Part of a small language model's weights: rotary positions.
MLP neurons of a small language model. Each row is named by its layer, matrix (up: input weights) and neuron, and shows model dimensions 32-127. Each number is 500 + 25 x the weight over its row's rms, rounded and kept within 0 to 999. Numbers have three digits each.
A block is one neuron, or neurons of one layer that tend to fire together. After each block is what it responds to, as a language model described it from the Wikipedia text at the highest values.

L8.up981:493528531497452470512489496499529480529483503487509484475461532455494502491466498484457453481469485494499498512509513506476495488481509495480477480512530500529546505546515505534478481527451520531468523516466458540503513505478514507475536481520480496510533502522499483512523486498491531458
Responds to: Final pieces that complete a modifier before its noun, such as possessive 's, adjective suffixes (unfin-ished, stri-ped, -vol-ume), or words like last, medieval.

L4.up148:477481511489494480463504531494524491481509532488484478468489504479524522534501487503507466478466478489493509520513486510483482523525536478497487546436485547505520506465526530493492500497492505494507490538488492480538507514514446517524504548513530500544532484519511485476523451479478468513
L4.up188:496516503489458450461506533471501512498510515543506527490497538506516510502512478493456492484520442470490521570523529499508528540540527461454491487494507482477502478490538477478446535538487478511468499516492502514492502502530510519488496509490467480497518524495510519523529503504464522472
L4.up322:496464487530499436470526511487471513523515541558493495502472500475536488526517481456446443464486462519511494485542517509485519535509530510498496487484491445501478490499497469528499501543494490501522565545466495506505532498458514530529517488504495509478491523503530508533515497500490546495
L4.up325:489508503531465455486500517485549507531470488589498539521514497507547505520551518435489530506505441537500495532467473505536537485509545489480501476513512474515533457511528489488423470513512481548490526543505505469467489489494460483479523532483453525500487538480517487498483510515505506534
L4.up517:489491514502469487493520514485483454497479506513513512514445517474504505479511484478452480517477523497480535563505525467538490522540499498463495463524487528459519524489507497489466532544464458510523541511520488477532487492513503517457490518489479475499470529474482504511481513500473518449
L4.up696:490520503476466505452499457514471454540477491503479516519472490516552523525513480496443486486485480473500516509507499532513528518540522506530516472482519476498465536487549511469453550498497482461462499521504544493548495475519487525555524472482521456460535524458460502516481557523492485472
L4.up1369:487488511507447477505512517482499489529482493489541543508457510456519491505513485482499493522475488492477535554494511468523510551520504494466506473527463514436524488516528503495503515540487481505481527470517456530499511489518517522462508518478493466502477530449487535519493525497481513452
L4.up1671:490497486530466479493485491491506486514458516492530509461476477528503489517505496506479483471476510496509517519507473500465481529486494502519518484444516476499488506532533494505444474568523533537506510497471466518520495525515495502467515500476533491543493485531485501499532474492446514483
Responds to: Common nouns naming a person's role, profession or relation, placed just before a name or after a nationality or possessive, such as rapper, brother, chemist, ruler.

L4.up116:532465512480505495523505468479498482486488510519493498519523477515503497457528521490457460510528476505516455523540479516487489480510507528505525525512502532543538494515484525544426468489510495563510491478496490494507467494510512534506516483498471514500497530553493511503472522497537516492
L4.up293:506479502536469471503506515497468442524476465473486502498442514486536486461504490511491472508482462525548499483480489513532487527504504469514521510488488495511488493493464491534425496532488512501504530454498475483500491508541509513501561514500488502487499486520525505505495489497548497486
L4.up328:491494509470491527533507513509505501539467514486461482525472496478497523447491509475471532482489509499479486543536469511526470449465524512521500464483503514504466523499528482519481511514486501496503519499520514507473490523488465493513542474492448480439511474471517537481530558478516492488
L4.up688:479472497433502495509503547466510478476487512502476502504489510475501545492438471486509476520507490497499475486492508508469489475506544485508487472510498478461484493477522456532433493478481532474459522545510508483549462537525517488486539505512462537505555473509497508506489534473490524500
L4.up1140:485515556494494503499424504488457447502472477499514489503451479481498484510494502513483510507517531509500492534489476503503503475500480507529520517474477514533461522492494424511458472516524501508528497510530488492473500493474482519490502493504513490477539507496501521462476555544491503503
L4.up1651:524475500519509505518499538480490521470536491512467456491453535441498502487503475495480422449487516493526495516527503520496526474489519518512470492508479517512505470498467500485531478489474482506472502523508481503519529519565491510520508508551529542485460478517490480521527466456510408518
L4.up1657:468482533538536502498485476511531455477471478533494489504463497464531499495508525509446497442501515510486491502507493538490523487475513483546492457521511477512482494505501491500444499485475516532488501542519503515485497542489491557529497462521461491476488501519474490488500506521538473513
L4.up1967:506524500510497493469462521474458453465444538529474491486495507510546513533490471502459506455539514470548486544519506511480528547465516466511494507465501500503480509467484503549508469529496509541514522510494524469493489491496485533500499499539504535449479521529475518495504462493522544488
Responds to: Modifier words opening a noun phrase after a preposition or comma, mostly nationality adjectives, such as Swedish, Danish, British, also private, armed.

L8.up1170:519501508506481480459482451524539485481535537490477512518468492506539498490508511509477485469477517439480561528481492517436486498488505494477554485447469487501500522489508546557524482472509492514498535478483484524533535469529503520516518462483515497474526498510528482453459479534481498493
Responds to: Verbs of stating, finding or deciding right after an authority or source subject, often before "that", such as recommended, ruled, theorised, notes, found.

L11.up34:490484505516533491462471544426486516512496549499493478472538522435524491501446511522497498470510531521482530491487466499499540531505503467491532513508491532506494518513477534495538488493525484526482491499524557486469485489546507490509547521474489525521546505511464509496518456531520523475
L11.up63:483482529482505530482467476482530459550504498502496528513496484496520492487526503505452487528512496495503498492521501515460507484467521517486550496504484511482512504484466513480493487538478492496460482520504493522484481517513458501492532496479480462537487503488503514497498536513502495458
L11.up106:546516534497505493509461507509510498514466504534497500479488528498533440470472508514475505556517482503504523511466508481522520505522505458516513507508491513514515486550497474502493498483543525482514492518500496540503530506511522478483533475494496484499468507497461491464481533526469515484
L11.up555:479455543515511469511476489507514468501505527510486486509495526462478482490486491477492495476488554501517480518504486516489512504500517500516495509472504537514471490531491494510517441487523522495457476486473462548499516467490497522435543485501487482463481496471476508507479484481523489477
L11.up619:473488540459446481477421576499501468544487511497510501530487568469495419515499464504486498504465475482513510515521483522447518500512501504490505520506475545504451509510508524496465511506536488482501496498537500524483533493465510517481549498470496490522520485503516495501536528501465520428
L11.up627:535513552522503495502450452531484511482485471507519520487447560506553445491533508491471515516518486472482500525473490511528515466498523470501524508502476493516498506548499472472493494489507506455518477487470478506472501496546516507487528469534495497498492501526466508473511517543494495461
L11.up1870:521515501573513470501490523489498491521450505513525503488560490448542452470507483515410496505505501489483523499462473543490497531525483433484513514475484503504492504538543506501490506493514488481508523514471498553527530501504504511505524488515520499478472510498469484483494472525507503470
L11.up1886:520499470500515461469470505478513474514491493521473540516481535503530551496493499468494484493486491502519492504510500512464514510552520484495542510458456525557486523508508452491487490494519500492487467484498515500495523469535473495527517499461518522473511522497499453495501499484495460474
Responds to: Last token of a sentence's subject (noun ending, closing comma, or relative which/who/that) just before its main verb, e.g. theory declares, Police announced, which began.

L4.up190:487511498470463476491472527453469538519506498522477581524446485462483464516527474437515502420536510512502486491517529488496524488507538498453504457487519515499457481540499495538521520494541541519477515525486515544480497474481530464540541495515514492462504558510514489497522501543531503477
L4.up340:490475489497489492485499525457520508486494560562497505496511485494515444492490470464507502451527509498512495524490520497497503529510532529489500525484530546515500498514481496502509485533513485468563529502480518526465480481545525497530504524509517519528453567526502476468449480484491524491
L4.up478:470523506461474496444476550462525510498500503551481522446505483474540472493518487492481459434538515531501498536486508484462499479482526504480514523481538500492489476531505495538524518531525524486530528525524491517462490505490489509511514508507538539515502502489493493474515521556516558484
L4.up867:465475538520482472470495520523548538472517516533528547489458480487529470499486481469538485496482493495507504510542475506521523482485496523456476508486485533498489451536494456556500476498510499454497493510454502535468469472519532489500546481474528470518490512520489517486522538554497503506
L4.up994:496489522510469537491503468476509517500492493507508534539466483493496500494526464516506517508454485480512479523527504511487463473514500492532484470502485499439428509505498492499514514491521503455494562492493507447491549516503471498533480513518489453516510492472514496486499558504490472511
L4.up1342:501486536471495467477494515490523493497451492530497484490531518474498450496471494479476470430563519514472528534518513475460514492489525503515536536513537503484518472494500498553500506564509504491499530496487496532480482496496533520523514464489504541508491521496488500489511498569481531472
L4.up1639:452505481511461496475457516469473499502487534511508558464469482463533483476509487510502495464477507507512486524496492508500482507525508498484479494504525535515500489505511487524496494506522487499563510503518504492472485491502514496479504529474504483521497507488499506477517500536495547475
L4.up2033:543471516519486533499491498486496484466489504470526485503535453514484492490504482521463517477519514505520510522480500529483477531480544516497521489488489513478498518512500460518505494474512510521487539489525515529459529475478457532502529512510498456523541499472535499500493505481523538500
Responds to: Tokens that close a span, mostly the = or == ending a wiki section heading, plus closing quotes, brackets and parentheses such as ".", ]}, (nl).

L8.up598:520485539508504542461507482494467512551506509494505534555482460529532438489544504551458478506489505486505498529505481513470530473486511527499533465508495495528508476553505525526489526529477479511489479481477473553475516498463562500487506476503476500486494507533529480504448520478522492505
Responds to: Main verb right after a long subject noun phrase, especially critics, reports or publications (called it, named it, indicated that, shows that).

L8.up1403:511507512497493465458489530478514511488481524515483489513517513501493485529466512515479505455505510474507498532506510485493532513470548492490503491481517522541529483505512537573488494518479495498439510493491490532484461484496510551445500462523528518458465547506507518480521447522490534493
Responds to: Closing == or === of Wikipedia section headings (Personal life ==, Bibliography ==), plus sentence-final periods, paragraph line breaks and row-starting table pipes.

L4.up170:505527513518498530477537530467474479541534519514487463510484485532512530472512458506501506522477480500484497565504465499507482498492506488490478461457473554497489499507509515495464516488489512515490506503531487521487520520556482467496505493516503509464494465481530529543489495510483495500
L4.up299:513489504503528507452442528497498446472531534508522495519489458467501502537476497530540534525490507518526520498483509586535475522500541485555531528441480486507489501501452527483495519499508492521502447493539505481511517541507492502481547503496516491515516499507502520456509466471496512480
L4.up361:489493558535511516483447483516522505468493517518534526511503458502519463542488498506486529510498505502527527501528533542504498548526577474549531552491492493515492473546504489488483505479513544523472466477505504486490501512490520532446540518532516513529464515540505496447532478513464506503
L4.up362:540511502488522512452486498487519456511552505521510471550512485475508525479531496483521531520529484472528521515533498537508495518528483521504501475456457508449477463500477511500494546506542510501491488466520521487495496526519507468532501497509534502423474503490486542516470509485505531464
L4.up1249:515468552514501484435493499489535459488524495480506504552486480475475518527463499456509517484530449508480525498502495549487516520505518467524507500475496507479472530488531508498495489519516466526521478533533486442488497505517475516482494534488504505536539502483559511441500480489484508547
L4.up1279:554504525505531474478492481513501479500550512508511503508526470483514507474504521491523516512527501461511523475537520519498505532497487501509495525486476485469488457479472504509514485561521523491486494472499517533497459509515572488543513496506493486498456525508508516470473491465543527464
L4.up1309:476486480566505497508501494514494510476543537522508503481522481475522518542438468532485524450505506494537486479496477534469491572518496475526532574480486497510490491497509497527506488528507508478538505502513533514493478483486513511506491488528520517534500497515517492425493472466509529500
L4.up1755:502485491521508488477469532509550467449504530576519510487501468493516559511488511522527552526500492484525559477466524546509512515563538494511527573449515518478480521488517479475502488482509530531499479491514530480487486470504483534478487555495504468512476489506519507473521482488472562503
Responds to: Fires on the head noun ending a noun phrase opened by the, this, his or their, strongest after "this": this arrangement, this time, this region.

L4.up375:508507549504486482456488475515520496499469447497451513541509520490509473481506491472528490475545480468519497496539494505498512527521500520504521504497508500503499459531521481501536515534515487517437515500479499557512498487520525492552500451497539422455483511515474536492484518531513526476
L4.up681:525461507526482476488518496503476529525501505524549560507465477478487480538497489473535483483497500475485516485535490522498536473517492532487493487486449479465486506520501470538529472542510492462473510511465488555467501468486545493525511476498497442493480521527495530479492530510517492493
L4.up845:513472526454500483478497469512487502484487488480529506498461530481474464529489535482495509494482533495500503489517518513531508498537495537472488491527504505476458489482511497486491515526486480520508511499487512504540508475493519507536497491483478515498521517504468477502509508539493462459
L4.up1047:522522488500492514465498446513504502523472498541500489523525510516508489492527567453473524463517493480502443490525518522474500453475515537503482502484504517504530505511531515543462493515494513518480463534464499517473431541496483506546485465505473510511498476495486472505456538508519510502
L4.up1219:560493481489495486505485458519490477480470453539480513515550494502507480490487541467510553516538528484563470487536495508527518464477568523499494527508537508533534504517535498527498527504486491523491529549497521481470475489515507514496515491543463512521498495499455503503479536519473478520
L4.up1308:528473512486496485481458504503512518518498471492485496503509535486489447531520541495487477450561496501541525473546480468489541501499522524517556500511487490555485478516509467531512521535499517496464514528486454538521477473522545502509496460545525514476467520489463476483491532528518489472
L4.up1625:530469521482501463486502493533491516531487497492481517519519527490522502526509500485475484427500492506502492489552511500485540488456512524478485492497478492549516473527560499578482481515527504523513572564462462531489487483486480479531499441505511490498474495504503516489511495518504539503
L4.up1993:484461519549529455487523506477414498516533507477493484486531485514552511456508519447495484507526509495515481509466497512492493512499502515473518543498467491506472504546474488519521494479518521484490538512487546511478460535465502511515452480543522465504549473546498540494521460509468541531
Responds to: Clause- or sentence-opening qualifier and quantifier words in expository text, such as several, only, previously, historically, and "well" in "as well as".

L11.up378:529515500507486497477487490512486499476449541493506515522457477498517506523506556565519486522507458533509465494513477533482482489494526470470505508485523516496500495481534501500499543537460529457502489509538498504506471480503497503481469481536480493499472497526510500498500512482542516520
L11.up905:533518502524490489503447514502490500470515541504465474540484522486503501542487507524463472493501462456542501473529489546471492524516532444472500511483494505511517473519535566499538476538488507495523494499498455508530533493520511483476533505512495472503510507452451508501493557456524504484
L11.up963:527487490507465493521406513485509457500514490524480458507489514468481522518525472486478482497470473483547502497477505514467547564541498440502482508560522487471547514525556488518510489546476515506501501495513497528481463473524520459522490549479487432496517464506498519488470501545526520506
L11.up991:522490486504495505523476467487507528520461486534452447522496502523497460435536527501445458537521518536511454520504491552468511544499505453504471471488474464511518506517513532522529496561506550475501504503483478514500497472505517513504503497467494493488452494480517531486465485510576504523
L11.up1474:508500492515500506511480482492474520506491558515535490495469532492526533519491507489514458509493493482518485492565521517497503517487524531520492493513482464498502484510548550539488518547547505486476492492483504522520483455468496478498523473492476463468488521448472447484498524488506473492
L11.up1507:527495483522499465523442525502478529535481503521504488512482555483506479470533526518429491526471474502536523483526503487480534559493492467494480479513469497551519475536504546488509518488497491505479510488498490498510506525530547472479526489481503529490440519492490510516493502490516509490
L11.up1832:531497488447492479502491513484493491500485542504528480520553528474456520513541528502464509486478510544510499511511479535483527513471519479518489503493512461509476517522520533545515504513532513509493534523473493539482500524463542534477493488492463504533470525501498506499443472480534494545
L11.up1949:516493473443484512532478502426506507512476524494470453540517534533481501442500519509473431490480500523555483530491490538510487557504494469509467476461485510528495497514518544517503519562495530485483564493536514490522493528498518486498515536467472469507482511487481465524498512480572467504
Responds to: Tokens that end or extend a plural or quantity subject before its verb arrives, such as who, now, have, of whom, and number digits.

L8.up1627:530466491481439480508485521494479484518484558520490499482504520461525469536530517494458473462472471528550472489508466534476505530517535469526505481498516465515498455477505513503513478537463485526450557491502508499508470507476504506474511504519461510496546528456500463503451535538509492527
Responds to: Digits inside numbers and number words giving a count of people or things, such as 2,50|0 Jains, Eight|een, there were only two; also weaker hits on "'s" and "U.S." after "among".

L4.up236:486508525501500480484471497464471432529513477518452483519502517528528513474475483531446551476518527469481534556503524531505480488545496487510515522482508552545487509534509500517454504539484496542537529508534508432530483526499488505485481503494488515491504485483491480504459529523512494455
L4.up369:495493495494513496490482472512494468481515487488470501539477493477479501500498482509489500488482507477467525551492509512498470488533520499509489513489491539512481520495493450488474479481544491540527509510537482494507514453532501511530489503512527500488503535517489476491429486502509481464
L4.up401:486499517516510508458443513485485444512516502527469475493500504496520507497438500528478503469501485463506498537501523534485478475531497456525533514482501508520482505544517497534451478517484519533533556497525494474525503503498472517506502525517487520480507474501523515503504512487514482469
L4.up833:479505533516472493487534522479493460509506488515507498525476528496530529500482460496437517500469479510507548528438522513538493511491515455509500485510474518508503512477519543500460506519458497510514542488529514457594496515512498530479487508464474489485512521490505429492484483503490496518
L4.up1067:516516502492458471462518494514545481565488504530463471516547531539487481510481496468495555453489448459510503463497502528490499514491532511516488558456530495523483498489521479514471486499499497519536502504507492497460509479514481518525484535510479523551474517491489484510494479522460527510
L4.up1068:490471501462441476466437489447514485493515470537459477516480545516512501470515483485458491480531506467498477507476470550535487467566532459561527536447526529511498477561521508474486507537512480521498513486526525477530507514506506541510492497524494498501516467522518469518467503528507457504
L4.up1729:489491537523457503486469511464514461545498524522501470486453510490508454474502501477412489504500550503488491540494471514503477487545476508496555516475529493534475480520487481502456483559539471487552555518475494510497494528527508537507496505510521480497532487522518472461464504509453513501
L4.up1882:467482527493512500486485507516524500527508461522496517491509504525517471511479493482467498460533532492532473483496485533475474519509508471512486532459506514532514514523534477550480488503501542474499505525478514476500504485516506497499491511527479550500470503536500486464481461509505506510
Responds to: Word fragments inside proper names, often accented letters in foreign names like ö, ă, ł (Thüringen, Văcărescu, Łęczna, Kasumi).

L11.up23:460482483476486500536511476484482499507483506512478506481521510492481458498474514520481480501475503494513439528536489499447493506469507464504444523501580520482565525532500495512466474474445490519506513525494524481489487513517491475528504497486511513526528520483455474550525496500506469492
L11.up71:476510512525444501533484454506526468524459510498472478503449545481486470469455511482462480512490499479530449485460491496493491509467518467487483523499518500483508481507476542511469481488428496529479446481515481461490506472490452480460494477461482517534558456490463494544516487510529485485
L11.up840:515503504498484484439468490508527472453534519614501501534535494494503482466516500518476551489512487429470509527480558503475476548502502487542478487456555537507509488503476506477526509514512509474469499459471565496451465519516494495450498519489502492504518504491479475473494489511493564514
L11.up845:484498483536463493505493457512518520498471482541484490497516510502479475486478507484486491500457444509510497507490473447504492480541483482491455524507549506498518519484521535513460540515487515520459545473502557447541501526498449526491499536480501516494543535476457389506530504538549471515
L11.up1102:466489483463473460530499504476535485495506500490474532514466538478482494525460481472513401508492463487554455490448499506486497471513501505499478490517535427523521497494508481488495477515469527503478522472501541496566480486478495542507488529500500479507516512553438417508528483586495459544
L11.up1242:518516451522476519514504490528528508511562505500503492455492524485526492526504511529513472500487520492511506495520476480486518488467487452539480504474515481491552473516489463518453471483482487565452465521449530508504508501523477515476485473546514521560499481501477505533521540516524521505
L11.up1464:476475522528490503500486490453517477534490480507491503540470500509513531485493534464480498504505465513529464476549499504497477517509461493509480538477551503507534508520502523528495491502481510479484480483508515494508476504501489517483481515546414502475535493504511482508538490504552502475
L11.up1958:506504529494476481513472525496530486503490512494513558498487587497503453520494457529449463520512523477499521509534520529463491512530512520520525512503540547541534477488488498508499479521522494534437536505487513488476505520529504501527468507471487518470528510491494470497490498511513507527
Responds to: Fires on the end of an adjective or modifier (often a hyphen compound or name piece) just before its head noun, e.g. gold-striped, six-game, Associated.

L4.up591:494538506506522473507493481505539506500479498497498485484460502503498494490483519448481518478523494493482515462472524519489478532477534502546528484502484509524540499518504481507474474488491477504453505495496496516484435519501498494495521499513489465497457496453491504529534502516536530477
L4.up624:493523478500538463534490500534472476537511491503485481471482516501534474450536488478481460472525419485524477478486470508503497518506519485510498480502478488552508499518479543513465490539507508515465469494499484509532498480481482505495489490496476464483509498501475445487499542555551488494
L4.up1165:535447512504495494514484448523466489516464480517460500508506484464501527494450555503500518499523508466542470500505509506471478476504435506498520501529513511544487511538533461548509497538483513513492512492485495505479420509464500514502485476524513469510509463485475478507542529557553529493
L4.up1247:517499516471478524508528505542462475501510431535528516510473536510510501487521495461477511482514502503507480531489486508510522512478496553495524479492486486483479469483466479524506505556510500512449506513448511515507449496517544505494482481484480470480458502465454517500491555499486457503
L4.up1328:477514533499504496508499487488469471489510488508544509532431509499527494465512481501485466514505503477520496515450495523496533529507493512543522461520489509523518488540465506555446526535501505543450537507525510504516462494491510524453507514468511489481480514486484475495494506537492463475
L4.up1417:509493502515441498503498492505504495536506527518485472488507543494520511454487505443460452532519495495490470522507516496487477519513481483464493477489479501461491483481511528477526550516472494518461523503498510512546494478498494556493512479495488496470488557500453464509508551560518479484
L4.up1670:546485499474495485528513522522507479508501500523491545534430535493552493477493520513475480505518522520501513523508529540495532513495502509508548463495510453507508487531499487516497525516459479526466537460493518489512504494475540509491517495506461474472494548492513498508497551542489458483
L4.up1938:551482498487486510504495466488483492484515472484467556511499496496517479506503512512475478444520512493522484549544539502502548508492495522489493500518472503541545502496502544514488517525509482528487508537494511498520484484511509487525535455454502520522475504510507497463531532497518498507
Responds to: Main verbs naming the central action of a clause, right after to, a subject, or for, such as played, performed, scored, pay.

L11.up788:533495488457522501543476493449524540521488502486503470510538490520510508473532498509484465504468520550537502526529514534541513528502465526575499520488490486508471460496502533501515496587538494502502519466489490491490509526515524505502511505473515468479496543492514475494453482483529519512
L11.up807:513492508502499467518465548477496528501509496507519557513525513486517540503557525510516499511529497471478511502516516488493481500528499544492483531504470457542537477501496450535535517534467490469493490510508518528512422458455507543463503554525493518536505475468495453513490512501521484567
L11.up958:484501494524468473465481515531500497493541457485480512503499509508488514500538509509506481505508528457483497530525475501532487500491482514521532499504472503523485531465517511500460500507488497462483490512510473527479498533488508546501518467516498531520479459477497473516524484519484462497
L11.up1049:520455511547496500518531473491508517538499497488500509510470481510470469505495468531519487519491519485530508524505469517478487468459463516501496513513516458538531483550491525526474473541499514495474503515522494545488451480527529500517480478523477531495461472491447506501473499526510487539
L11.up1343:574507516477503476488505467509477523462514438523544528488509509514474454483526474506488491517518495479500461486489505489504515490482510515513545463512494539545496453503470490543508481497479511471429498503466482530491482536516538505542482486547505548495482490490478504482483534577542479460
L11.up1363:514494535460510506464467466462510463467537451501497550516495481513480472522489520465471512479537501478516527520553447530481490496464545484542495467518493520503468504509487510493507504507534503491444488517539496521488500493488521471524488459538492492491505489479491467473479493545565490470
L11.up1567:513474483508485499484510466515514505486531490495484542508479508483516466532531556527494456521534445535498485468517515494500528505462508484520506495538495464549469443500540516515502452503505479496453470501519470529516523504487481497485515503538493574487464485484463492491499545506514474502
L11.up1826:536445519541521487478486493532516515518513467517486501498532483521504506512499514545475494521517479483490461515529506525461495498496491494550534509515488483517506472510452510501522505465522514500508484529485480546482454489504506489527507513545496496533450537491481514507502511497509462522
Responds to: The first token of the main verb right after a sentence's subject noun phrase, e.g. plots, means, stated, is, were.

L11.up16:495538527498435496412449483528506471522490469491474556537484503494506486525513523532488504488511479460514512487496507503459535528518540525470541485468467508527470500497477502492480453556485520514512474500458502506494513495466497482494504503506513486493467493484493470528479514479474481445
L11.up90:492489479563494455480490528494512483508490521543496487503556496511516468506468483514513510513501496521478531509511467534519525539528496523495458561497511513500469463504518452487498490518534492471501513530506499538468518463480517515530524482515497472503438502465510502473485490480465519530
L11.up501:506519503566487481512472543514552507490454506489502488480473475458487479523539492480496446478502508506480492491483491478482517533504492482536499514538512483489493521492512495523473464521531512461490525452498487491478487491501528504530560482528471480500550479513540506496482470535501520506
L11.up870:471472521528501506470475477494511483469495502507497509546445472479507472554460523507512542492513543456518536492465496505492548520522513473491532488489471487479482519527525506482465484503526490477493518507461462494473453456520521501489531511538510467525500464494486508497459555501467499481
L11.up1283:498503543468483499467460487507500492512448538565487489530515503479513490554464465486495505488501504485498508497506482517499479523459527504564553535504519536475513520518508538529460490529561469480531489496526481471481502487474509503512505475486492516523462499469500444478453508460457503491
L11.up1505:499447492488432456471486482514513480522445486507454502504498493533555539545512485537490523508487496492526494495490495497494492524477514543507519488500523476505457539471480494527460500552552541504526473529450511513496516479500501521513494467535465497489445500467504474536491521468470489492
L11.up1741:520487483460478498507479500555528499529491495507471515478503501519510444529480526497494492502541554512511507497502483524491542526505528497552519521481494463500523508541475551521446569492537519529488561489502498470524501459540550504501528498479481508514513476509560518500472500500491535488
L11.up1893:477531480562530500466472503571499497508517474558475535482505479467528492536437494506493490507500488523481494490443521521498500510519518509482472501488528482519497480505523475559518456483531481507514520539544498518513480489515512491503509513504466488498499482497488538488502538539431520480
Responds to: Final word-piece of a person's surname or other proper name, often one opening a biography or sentence, such as Bald-erson, Trot-ta, Mor-ais.

L11.up134:567502498509495533479465523483517442473531510538498481528504475451477538502539526520466497468488494495533461475508477527454486481497494496500525470535543542482492483523523495521493491496491512493518492521499496589477509488495495481505479498494464466522501542501484517510550539494510503500
L11.up139:543462477513487454486455523480517525483539462566513490524498512435501475550529487494484541448474437466507471524495478511469529519516493470489534497507520473505464496529527506529543508514530483474514478478491572517464449508507546508525527529483492464473505510514501480503536468514524471498
L11.up683:491479525510488500429478524501524513515509517522502515480483475457516477565504529525523536518525488485474499509527519516487474476520510491481539486483491474532494499496508469462502459459535503531495476480475541533485522464525504510495519501542515464537514503496520510526544514481473508469
L11.up688:485518524508433507436461497474541537476523518526548525471544494495533494525506474499444519476533520484511459525503511526471552501483515448526516544487531512455488491484532528481480496481535523511486467512485547513485528508556499507510515494495530497563559490523517540436497512519490474509
L11.up886:520496480522454494469507501496499521532478493527535510484437485481486519535532503481495544514516417454501490494513522545462500491515536470508509535449472472555471463485529474476490452473551503472501504464513504524479474470479514513556483517508512478519492540498517501516519535540501548464
L11.up1070:532514497466492489512468520489487509480508485522509457502478450494516503514481504527475486500490463504477481512458538464537520519482559509542494512529520486517458505548467464459535433479549496473475480510472469529486518530487512534471515503507495471556509524495488511482520520493487501468
L11.up1334:526518478514502481447487523468523483480522494536507510502464477488489498514517502502500475442510485508512481484534514492475548462527483502482546481508507464556476512510521525494531513510566522447462506504493521551463491516536502492518533544503527454503459549505485472501538494494517480487
L11.up1771:509513491499476494442502558497508511500506520520504494466449500458489484564505553498492528459508484499500495545540493534481523488509485445506529486492514476509451461491493496514503440484527519494498464485506558530470518487471514478493503506508481477512505508538533480478511506492482491497
Responds to: The full stop ending a declarative sentence in Wikipedia prose, including after a closing parenthesis or quote, such as "Halsa." or "(figure C)."

L8.up928:547473495490514493453477527467506477458525527519521528504478495456502496518508533518503468507484476518549490520502489513466527492545510475514498540468522475495486471535550427524472472482560529496517491493510497539492550487476515497494544507494494489501442493540505497507529471524516485469
Responds to: Periods, closing parentheses, commas and linking words (and, but, so) ending a clause or parenthetical, e.g. "(52.09°F),", "D.C.", "on CD, so".

L11.up351:502486506520490516450519461468534488507514431497510519524482490522481452499524535516460480499514505498491554527517502482486528507510499518483486471477513510481506448472484536484482494496471528487515469501475493537490479486491510521521464485476513490529451518536490482472481546542525488514
L11.up835:479458528501514474418540519455529498461475488517497522530497498483484496506500533495490481500533483508525533535510496476482482484509496528483521482512486507485494501498491494504478520510502470496517501484470540564502479488521484501496524479517497497474454495481467484487519510577484474493
L11.up1136:521509488521521447459481482509490459534499498497469565524500540458526444509502503513505527484492501497521509516491515469477525524487531517500490490468498515520484549492496520543484494514486499510528503463495470528518498485511546498489516465484479489495509498535472483502463450498514450441
L11.up1405:487488554512495458465522512469526498446486537501516509577501494473552456485505517515476510476489517489496524540476511478512484501487541510489494515500485489526527462514471496557474509525486514506494499513472524560473538472503505520482521481517489488486476510452488521470533520539523486512
L11.up1531:480483556516461416477515487510484505486512520500503488528491474509538455487518551518474497482475519460490511511515517493501508532518544534507517517489478482483560479526478498582458540508527506543510520517506533512468500489508518522517494493511517517514460508501481500472504489540503508473
L11.up1551:471496548531460477468496492505522509498526538537508459489490523512533484513471500502468493476492513492488506526472534471500532527514532507479527478502533482518534469492484478543451434505441504514509482542484531520492506487550503506531526488506516529514447522485492486477509480530507477483
L11.up1662:484514492474517445464501529484496506526509495503508509523500550519522520465495520439475510463530491473541504526477478459530496459502561513510485524500490468531506496517503479504492476507493487516453511497481533500492515496505486529484484510536459518478477479528494521477473493530506500513
L11.up2015:505491562507458442474485502513528505500490529492504497496506476462500444481514520487471490506514517488568521496482500489470542549511516483514502522505506467485485502491505503554510512528525490489485493488496527510505510481501535509473526490489498439486442506484519507494498475527495516479
Responds to: Tokens that end a unit of Wikipedia text: closing == of section headings (Career statistics==, Release==), sentence-final periods, line breaks before headings, table pipes.

L8.up1679:499499549488456476483510473524499476530473498519473513553553494502474512515486489510491524477514445459495481504456470524491472538443511494529530483450509516547455516486475509533449495538506520478519506521502494535490500488484508491522507504503466506484475492450497495525470519490508497454
Responds to: Surname tokens or surname fragments right after a given name, often in lists and tables, such as Dob-son, Walsh, Lee, Rand-le.